Weights of a small transformer language model: 5666 steps.
MLP neurons of a small language model. Each row is named by its layer, matrix (up: input weights) and neuron, and shows model dimensions 0-223. Each number is 128 + 32 x the weight over its row's rms, rounded and kept within 0 to 255. Numbers have three digits each.
A block is one neuron, or neurons of one layer that tend to fire together. Before each block is what it responds to, as a language model described it from the Wikipedia text at the highest values.

Description: Table header cells
L10.up151:133106100127101065158071141180096146094120095106118168124143088170047137118143129115085134115124081086148114107050096093095112142085102134160128098109177113117150095123105193085125148143205098200100102105204142192128130108162155103110124185151110168135126112110139145171132168115138159099062125128112128144138089179075144162044122132146142167122167095141137138190166112181112143120086153117166135139177099132124117092152089105133140093146208104165093079163135141157134142143078097121100136071100126123159080174127099173120119125148118154073163121121169100184109168174124148123103109152092119133118152120123184185111116124109129133165063149137066131162047128097105159108153
L10.up286:162108119184122120147089136130146103053142180101125132125108105174114077154163092145209129147099139115123161139087081191126080115087146159171179123162151113145128093121195155095125127147134115108154109146179161116154156116070146162122120158129069108152127166120149096088157140108085127079137150163142157078120103128099143139116155093080205209095107116132135129127147098186174107132154107110154132168177115110139109079146080181149071086153148129158141079173063092153146133159126100115133087150158175156093127114106134069144148122183120106140090123119113070151078161092097092177123131146126202140080101169186117135111121128150059118136091130153129177195139106102118163045144
L10.up346:108097116105129092128069067153162080105107095074133126143129099128097119145116105124097157151076126116162097147082071123102089130069234138142130149121163125137115086166120171117179129145192092113123137135140126193113166113135107098066101144176160085127108090142100135117065153137126115148105142132139161154192178160148094086083119168070178167133151081097147145175066117169169148102177135184087106141114126122184130074121153104158094114131149078145153109144121115107172093069120145148075132133110090180116159115094169132137067150113133105110132165093077114123089123145120134149164076137093127081090112115153172179077170143114109105144101158123064164179112162190154144147187
L10.up400:143124094075172090124083127157050185105128103139111149131140137076147118077128101114170161105089061138144149085131104105156131154150096125162111079162182123094131128154105116082118129138181076166096156178195163140130096140128140133064134102167102115192144170094133085166114111112097141105126139189149167111130118203126186168152098178110198130131172163153185168145136075188127120128153161180130119134164119083068158128142061079139130077170124080122116122146107145125159139123112027160107148126105121116140114119141113173200154074125118151156152137097152173130139144158102126102152120094111092132109117175068129136115168062114115125117072156136132109104152134084190152147164
L10.up458:140114128147203098097058131136163167142171097120133100120113116107073110132136051081141091160106124129102104171087118096077128086106120107211133107135144129163144102152097100078066104141211151088175116195180146083113127163192181135106148091094048122144142138123119113142115101140141140100158154194115144159157102126112152114120154140115120160195173093148155171197121127115131136131096095157138112183145097140180129087138110139140066125110178151187088105177140124132090088089151106158141064111104148170168097133093126142125102151153133171075141164108147118089112115144129079132142111150096146127141121093150067130144124140138164130118063146094076081077077099131156167108197
L10.up538:178094131134132065175067126121163087101150140089072144190114083147085135115186110116150139121063177070133103101128131097166096124077157147134144125159082138134155093152083153119088085134112146154119161147137132103102151109133122137127158186187166094133133198091158148124146113118072183115104128154159134124119136148146134120098090108179081122141131120106066163112114148183129123167096152098116163203096164165202119104178128174119083093113131121152181094168059133153118165126106121060140125092159150130210093156134119122126078116108137143093101130126166107194156123152068128134129109086155185090102111162173114167111120191133164142152098091152092169190163073168143124099125
L10.up762:109077172148171171101171049185092123144132132136117149149147165126041091159091110182090110102144062109139189109147071132072127119092088105135140121167097134145159082120134079093100148173188104078060136139120108139180132159142112149124104190137161172131092153135092127118070116139124121123158147118139175108176052082135131115092121126114168136173118084144185139123069136132165148164165146129156093148129139150131112111099115142128122122075144146120141051117161086120183163154157133093145164140104129164155082162137169164098157130192100180135091082109108175074122102123152160088136165135074163110126155141131144164112124076112174157119072189098092146156152152103145195127148
L10.up841:083104175150168099129113107169169152120113126132101170088115082175099099098157124080161102102099104200149115117094073154108064138074144116149122119159143113131125130162106147071091146135173132152101124117186179170115132144127185159108091177141140058135137139152145233168155121093128173143158124138155138146164109143128148095126119082150134090180097105074141118094104161165124172040162187108203133149165095192110120149103083107131129134180159101127113123124132119181134101152076081170118127149140140096186055148076109142114083122147068206145119129159111099135112178148117133096140127137113102084094112162150139154085089096133072134127106141077149139147098087167165167128099

Description: Word pieces after s-fragments
L7.up281:081063193100111159096081123105114134071121171095117145095108109104145108122161170114100136100102103038093088201135136123109117082130165102154132097180157152134155108138142156133122182079167104158119192130141122133120117183094131136166166073094062101108174130075149166091160121188135092098081170188134181133112104162159169072162159164113109128148213114096180112136163126167116121103082150164075182177145112116145111088190102176149107109182186191150161105151099117120104141069141086092140101109132128165151109184158139146121131151136107103130094168088128118130097097131143139113168180164118110107124154136174125121145134185117117087121090087097178102142132121116144160150117

Description: Number-internal separators
L7.up352:111129120112117132124121101186072067062166158097110146159110155161083103111131112116094177113113092058082106153159151179167153100144137177160144131146110094065082131109141108116148154145092090180125101130146122143148126111098186061104134112168155129118082175116136139087123113167149141101089111078081152090086058145161142200114107089154151170157164116097060096100116125131149120189147092130097140097133159169187187134171118209145177147169171146124151139147125167109082084161136089077152116144089125118140118167168121104131111122170150099149065109120129111109118143142114117105098155149146170088145122130064088181150166116170181160156126124062185115120127127175082155158074

Description: Mid-word fragments after prefixes
L3.up50:130112184092183088152051112199145073112118137142186079143145164116103149181079120079109127110135142113153171067127149173107120126143166145156128157152077073135153103178104154094151124096123141135130096142140110143166098115081158086145081107093131147061143157151135149123123162108071135136098091184102187154124143163159122137113126083148103159176107092175076115143162128076074184186162109117153101112088173148158117092100117114130136130135156091145083102072114108131094123060116099065151131123153157206164108078136171107081096190180131120098095160119058128159143124139100090169121073106183118124130110120087117131143127097120119123124148125113155145211132154161139163163185
L3.up104:075137123109165105195126157112185119132124147137145133121193088136119173092167128103094114159057124068076125115146133139055129054127161111078112100108140128097137150124162213143098175106193126127112156161155139104141125111102132099163120094172134174170133154156091157111165074145164115118107077142162168139087101133165137122078140174128111079090175091084132102114143137065133121163101094146137087176113151162174141101130117160103077124171148085127159126101109136087147163153116115166129138073085072099155168106156185177123106100191154174155071133094081165143080161104158118120164103163097140151140089101116128116132122088187180127113154134147112132110031151155123170152089
L3.up215:187133142072153133132128133177165109139157118160113068094116131123103154075108141111125170131085170085200082140117183142079096119160174107060100151158107129119092118182131133105148107142130108116124146102095167053155115129083130157094092081050178214137129099159149167153164079160111150138168083127172121096115175161159128125150087144140145127148154070144098127069128060078078134189089130137105069098127145080148118099148142132094083145089100145135158170093115091069191131127117183097093130159124130136145157175116153146127172123104102166147126141098119078148087110137109126129095090074141147143172144104109133126179131168105116223147139100145159143092188118153124154103105
L3.up336:097125169135142138097121167148089081141123095148135162123142135117119172099104085091202098130139146096073156118097144135078102111091080181049090080172102117122140131151147158152138177136111058083129150159144128088054134070108117139103040139078165130146155122094172148086114101152147167137081045172165136117101105182142163120167129112136127176129187020090119064120098119107100161188178151122147086175081137131195133135148148115148108161162108160203138114123100187121160169051108125127148135095100091165139183080104153116131126110145119151130094136091090147122076096116162160134140091107125125130109083138154131119122135118166126139111120129178080136136115148126126129140165
L3.up341:125135113099154149056137090181120169112110142112139131131191175151100142199138134092127129160093092147136152102129123138150164184183133119161142139194123156095125105192172108173159127132131100125126108119166134122123166102117161129126086140091110134144105132084165134070144092109103109150077102165144192172071105149136145107110139105095111165160120041142092098190058132149129139180180172165112198119081144144106139147089115087089124154193160123085109147063144107111136115050107111189094095118171110116153127118103172097118135116062176083113189155122117172082144166147134101124145150087092168147155096082095110164126114115114160126179147124119158092139156085125195133186178
L3.up441:143085166083107172129143064122106128154089102095114152144144135096140188131108106093142157116183114123069195085131159154137173116099104148129159096137121209062135110144180155105128120108163099175182159069125169134161144089133117108137082163129176123162186134107133091125154078159139183099159107084118148112097131126122171160146190192195144144127158044100112139086129112187095126112150171113164125117095094189113106149073096105081137103112122110126177098086158134127195206067161129150118077131128102133147123138186133123139141134125158069134138120106117128128096115110133127134110094128081134131168095076215106114142148142168106197106167134119085179113182116129138153125162
L3.up452:125165095129115145132124147128080081105132125119123166079170083108142117126123119133207085129096150106095091115169149194151173130140202108095094166159105060110174104113172142083166115195107105189131205113170082095085094067091152093128132079171136098106151104066033108095118070176132151118151145141154215135143155129169190127124144125163117081123123107093116137123090171177084142164144139105069101154138160186115131110138137170106136134145134128143133154122131167171109154110129104176118125137150098088153163109130201095102123082146124141135085094052068112106125153131163122148123122127152168121070129151161155114116120140162147068160108155147124166164127109177138113171155
L3.up752:084184084121121145114106135153122111142145141176167120109160096104074108133141099127119204119131166122089091145162110175130136170082147114144090067128152126124195071146142127136157123128096095140057083148129131152124124090107160093175087134125110146114106133165110118098127108159146127195102081128123175116075147182173085079149202184133162176166140070127171121170058123091142145131169130122108107119102143138165168086141204133131125148143150112150090105130075143073088114146158099110098110134153134066110087145128159140108117198145098133131159101096110120159150114172154071177106106134150128150081107082127128135141149081112199101113107209178053166175086128152114145167192

Description: Table header separators
L7.up52:093090118133101120123127118142086147110166166096107162118087082120063071139127072135128104067088070125184088097119098097102120108115139130168146090133086141140178083126158187077112160146114158159146157166164145161142064142148146169162145108155136168126132160151136127088116096147077091142078141185137152189174143143089154162150138149119119147173153105165055100166080131088177154140149089114168148095133123139187137127147184141098170118098142130115172129184158122161062152106142072109084091204128089094105144099136173159123127126109160115119179161073090168130112067129134160149123078142121116085143110119172172112116175132147113048137044159132173146158099118163177128133149

Description: Late table-row cells
L3.up270:114104181102152115087098125108131085059085097163158127102122085118103090081161066108100145054112136152120161174123102147159168124148166119118137081103157109090148142159170166070115144127131124152111096103131125124170166157070106105126101093131146145140096108088087160073161049187159139180164149095124173117101135171172155158109131124211132128140151098111076150153113162156097133118122175177156191131141158173095110096148105131166142142123121072067129111164154157140047149118151139124144124133134102138167091228097116118179118116149135163125098140079127092134154112086150144133134072093083173111074072153085123091117147141179160159139132162112164189162113091169112142113073
L3.up291:141138177132165157161077071126082068116142104103086168197089104115097100114134051130108159141148088082084130134110084087083103123134097090154143132152145097060157118134116094119115143114148102111099118148156101102152097122009050136144090072132104147114109140113084131118150113164132148139165178133083106108145119145136190167072155178152162148114169051091090157174071126134137107100148143142185120156135153143127118134167094158166157075148094075088126123151105133152080128108171119146202142130135102150130105177101140195083085147156106117157101193116095158135153181140140124138170101123111120076125106179131125135150103135096204150098100160125152141190145114124115167126098
L3.up418:165121101136111129180096143149069060077082143125057106182083110131122103054094054149171098161147140086128167126190137077113166121089184152172113094094131089088121143152115137088142154177185152087083150092109095148176140110093080144064066126100138177186101109107138189086163123187102124113114162108075169073110144137148166144164167107145123120144197031104157123167089124077094098138137119169105119100163107140124102153118120113138118156138107151144143122132108167161086118103150142164102134073119118156160110137077154129148156124156099135138138183090125142151127097106117179133154084166142144156089151109117145143105112119192177150146131114135083115126168165142099095160080
L3.up526:125082159087151149165080091121090119120144111115146135099134141144052077163123083097108148099136132154125099139128146142191063122129170118113121104179161104054144131171114174105175152088119087151099071166135135143146100138065107112064085061107167149134139178115120142059143111192127131146112203118080153169056169206130111120106116117175149173159118061118083139136081095126088115164117112164095133104165143186094114097148117100136121127102137124081096154146097113125102136074174135184162137129127131102152081176139143169150150159112143150114162128084132164139155128108111127169184033122142080135106192148081138101115130131124119160157127173070106109154178089139152104131150
L3.up618:130136107081156158134126098154162061095165129158117093112107132152066067114079142109127097129166170113106185078164103137109144146138146118180091119085080143131148114157136170127135163119088117080115072171180101154125183108093081096159065089105105131099107180131100096116106153180107076120075162142112118169060151156131124135063173102123121164137160067089096144129074144172102131144152146189091118106185137170126127148150093144137121082089075078171158197156083174100084092052106144153139148100092144156091148227096127120174134153115124100091096144124134112109173116135121140143142106086119104113138186145139161162160160097106188134108067085115126141141132147121149103153118
L3.up634:172117127160107145105078089161080106131081068097125153131147186112101096080099137117188131125101132139100160176109125095146127171152143086079199138137154142099114134166124141125150170137137126137106115132104102162089102118064105118137080098142082111129162146063107181141144135180117136117101151089070101092027107166094141132099159104180191109106127096107120173105134123213155099111091125176121153082143118130101128136139171151121162122144101069041090108157142145142076151190150164131107112100138130139161098171119150177144114119174106146113110157118181171128152115098172115165102122081115136087073120132117118151105128190132214162126182176134207148095122126139096097156078
L3.up745:136137094125160175157106133172124118138161099136091081124113139155073049155086099149082174131161054139121113141117113090112140085144123173193162164153092115034170161158169152103152108113153100155101108123160095154159115119095156059161175161102163145101074174126151082099151152145143140151138159098095120165139123144170155140070161151154120156167162096133114097071089107165135130141109167155163126097171153152081079123154146126146122138105135081153133124145058157160108156102177114115144098058094129098153038172111132188157106095142127174115194126118118190135170152122094104130155107134151169084161079162116140143103136135158127192153170133129183166154157100099073091150129
L3.up831:141068143107106161177090065141109160097128072128151142186124165147036105070096072150109113138127107166118115139118071127089160136137189146159151102177132083160167136147161088092144162133097119103116131154156097157134116151080116112128092119143098083157089142069080139112196127165104094114179143139098170139096123165164145150157145142131166097121153153133151113180107090137084115118117096122110121133114175199127134147178147086133087095105110093118133147164123183110109125090108104089183119160155103126112086170053137181122147087133147176147104176150136076118111073155144139205153111166128160130152168087118162056152116134085197104154065079111102174097110131097094114157177

Description: Mid-word fragments after consonant
L10.up201:117142178119103075180094094119110134079132127121122123113129156099105158146122201115183088116114095132124096126078095178163129109113144193144155157163108107128147125140089125084088156092140108122149200062156142112102093102130100097147126121083146126119176110120113068015151102112137120157106113153162158192098110186127141064073138160096131127217115115101109094078110097153132150135150045115100112130089181120183142100184100146118115131132158136174099118120138080134122148079115131143148103110134166153115139191125174145149129098120135161168024150107058134122160062095140163103105148126152150119122160124156211179093117150157132084141120168088124133117112103129191123143138
L10.up229:080179138142101161152123155169117163166118091139109124090096137167162126126120137107150125114124150107097136118165129184110069144064152128107108055218105050079177178177110170106080119143143112152123154104122133111130121099116073105143117174143107123107127084110139148007123130073109122080161128131179167156175162156132138113187173138147177133176110140116124102107115087098116129158099126102158121215127142127097194126205170110139114115175133136145095101121114140144149124146127138143188084162137124125094099125137106163147091125168098143097167090121116145149075118099096113172216130120140106159092098164105180161137147158153099026143109098108083116161129132132118168100161
L10.up332:105172139105152138061077095141104111120107085144062110185170079138150120145137115087155121167099125106119148127068069136122174109134091141143161067181122140098134124131198129170120139156111104127078095120108175169130159086160141135140150143086158143086141129157129125042106065147089130154150108160118131168171159111182171126087175133130141133164096064082086100049126086123131124139108105103144131070158088153134115119181130164108120124123130113120131171123083094077109077039147194140122072109117108092135130145143196146111075125174098101166158122123100165185105096176148120151174116101086116167108082139157149197131154136170097129152144182119101147192116096114095143157131
L10.up436:132176160152153165109136099114094110131119121098075127132173133125108113081124141133166133108083165071137154145066132150119096146103151118069161142136089131109172111135164196122066150175112144128083188130167130073059125062143110118153104174120115139148165114088163192112195155095073188054129146116130117141127109166118163044138143107138145139123129157120079096121122102138095127197149129152062136181122184149121103101135119165132166103124179078121070129091133185066108121127124144092194047106142082122150143192133123186103096203150110127120102103117126162129134110160153082139187141113102168103127079168099158154133121080100165118111111126124152108108153094095117081103120
L10.up490:144147148137162095136180081137188128177097135107180140168121119125097162194150071098110114103081100079143109121192125158136158140112140209121114070159096124116127147127160118135114146160129066116098119114176140112164099097135171161087175152100161147107129165132106168044134161113092096115108155189145154128130185149106204146108177177143095162132042119123073080148121086096153138115211112151144134138137080082127143130197142181163123125140135124170157180091177122182092110086122109091138095103080104102122157162146146097089097125133129128118090083111111150174080087098137101108104119132156085115087163180108121108138174177170149125151106118129154133172077154107104179171128
L10.up491:116133166062124143159096149141099221097156073113102102117129128119080123144111110122196095201088105136127137136111128141126135159098161135172172142139138064082153120118150178068074170125131097117078085139126174044107129101112136099152161145162110136110123098124139140097165099154073181161182170113149146143103129092101145074123143080087113112184116099136155064152109078145156111115077172172173092182147135140099091129118154126113090167169182163167136075166119134124085123170129085132174123119128171150107124131139146169152094158159199188084106126129149170141157198071082105159150136117111165072101144115122181092091107089109184096167116124115069122150146131109130120124122
L10.up708:161118159176143133112163114167108074149103143078098154116103141179109147125114134132188133155149122103080190133157108174142083092154180126077104075161176114110157069118160155113160164131097095097145100113125125140145179173085148131107131096105125188098102101109141143096166041119133140165129136156144107157139159108153120088137190121186159105177153142087113150156163104115167083107170111128194103098104126160177088102120094122153125172131171163137089088147095114116089161126136137128152105118117097120147090188048154160079109100177076169117103082069118177157134151098110117166155133082069104160101151181107172149114110174185150054155101117167138085161192105103098133162103
L10.up819:100125128093167142140138122146180151113049148144139163113150118171124116061157164081185185145144176100135109065072157156115140085132091106124107111171089083128142162106111214091155133095163114130089109086119128097118158131104166180117191133091082160119108137149148159076166139095152117136119146139173157162130116102110131071141135150123162124150123071177172148166098135097110104149174144124175093081136125087138153101146104129156080099124129158159105110083085136152153143107116187183094082136162122061142129141160184156127075192102079162163136067092097118134105093106172101105124136074165133084075152089088069155105148108147089066193113144084125080144161126143108091121108

Description: Numeric separators in tables
L10.up149:103081125067150142159104107176108085099170060181106124127142080108173114105144101176148121117159203084099149099160105159100095167138104122115077154075122119160104133111096130136174082149121139181170121135160190122058114096111147140122147097146114121125083168124119123089096125099077146188083171191162128169127066165182185130098102118142130103124150126129123092073151100107135086133091132108073189138167183142139171069087122155121168119132117162158158176163094129144110205087135161126110116126126088092123097218134163132179112094108154144164137122100109076128154146103135096102134168102108110187145165130101161103108120120103134135154149081078153149119144100205125167096179
L10.up185:141116146107152130111185115104128103119169115136115160151117049088098145124136140169136166122076096068107144187138146158154158123111117144097111127070136154143120124174100141100163162112146154132110148200122103200128141073072127139114144136105180167086136130087089185106153130129091133074110093120096142152098105153178061095130137164087115177087187099106143106137113119133173068145157172132085179142137126172079133147168125195134138105162102124144171164165037168189075130160155083113159098117146084141094036140120127140100104074170129153093117155082149119111164194131091141132115144118136108078091185104136129114119163122143129091115119128087180191161115140156101142187085
L10.up272:103105096134187157151136077111083109165127125128166141085133103131112101130110110102160177168116157106134116144161123098132089110132063097124097158124154169157121070158056126144130137140101138134103124148132181134103135141080149119100175111113089162111121120120131110168190100134071068149139138163106180120090067166085124116150144131082191172092116141138174115079112069176140064137175196177128115094179149134131171122143139118139177154092156137087058167152097134104121145150122143110124123105113071174147072122186129077174154115152215145155140075097191073069088141147073127114171155114143145124137161118064105173087183125100187147104110121077137130176143126132109150161096
L10.up554:164130102091138156096145130115104107151105154143091171130151110157103121115163063096167160148121086207119160105122163166078128059175139143162074116135154090126072111135167116156105160133076112100125168137185158149168185147053156120145150136134090110096118163152160095139126127168133157171144150122153167113070129133131141112099128143176092139086195061123123155061125165131165107100161106156110165131135114156089159131133089158140076139126135086148126124100141123068140198090124155089149129093179081151160149129094164077119129126111127107157069147164140063129139091074145175142092105091133167066146092127136111099143115140169223159131146171079125152125094149192149164178056
L10.up570:137153136039127102147152110168149145089120133149153141114050133116124132164091112090173176107126104139128180132163109141163104106150102089047155154115180140127175139115127081132121135172128117215154143108175125132122158152165142155094171126192098065126132173115124174111146101145096163106083162171093092176113120128213121100118136171185114059154145097114188112105119108141098096140178108143134085101147137146170125131129135127103159133126178088093153131158163103126135155155095162174100123129093100113126101158092204120101134090158078139189121132138083101081138185056146092109103093095059111146128102169099081135128136169128097190158092130115107151151164086058130184135131
L10.up605:165139148146152096143093132156134128138100094173193086158106143156113186111096131145143145099152118105138126135144118072082130148150182129144177076106108147102110132152092132160164134142136116181166147141173198142148113147139112172160134184120082135125137102169166178124125149093109172109127109202125066191143061141129132101104128189149169104093105104122155116112089095157026176069090114114125112141079141185130104143161126105120065119177185114107180090185114127161111132111082096111193071156154087152114176161115176127110091100141070148070159157089096123161120153109103107158091187116087114090092109168118045102112087156136113161120095161124122135177141112140167150124138
L10.up866:155077165136125074159100108115154093087100104150093119083122171162152158153149099091167142165144114123178156129152154100105096109140156169099141102118175113100167121140177176076133096152092148128133140123135139097099132142132127109090072084139107183152186179156116098156150158150137090147141163125139120181111173128119186123100187129122099099160118047167132080081083094154134117130154199126125091139100159173130207119110090106130149120130078114102202149083101159119165112180114158138105146128069063124154148154134105057126091159147126070105055139114089133074143090167147151093183188099120156132055059147122098081078113106167162142154134161137121132085171136129127168112115
L10.up875:162104142067164150147142075164086043101108123138093131164088138109131139124153117120145105129123113140163126114116114104092095104132154118172098052114128164164129164111066100153145181193101052110169091125157166161111157151118110100124115120114118159101159164120075140128161110148098175160157188156153163169115121133095154098112151184199152082158137082135162092074095113138132156043113118174162161107136170205159134120165109179144107096150113078177153138203095175106140148114106089135139083140118063161179137111090187092130119141145080142140113145109100140155086119178107184137120081087147087114086152170134108097129154150085086133120131159103158161159170100186111144108103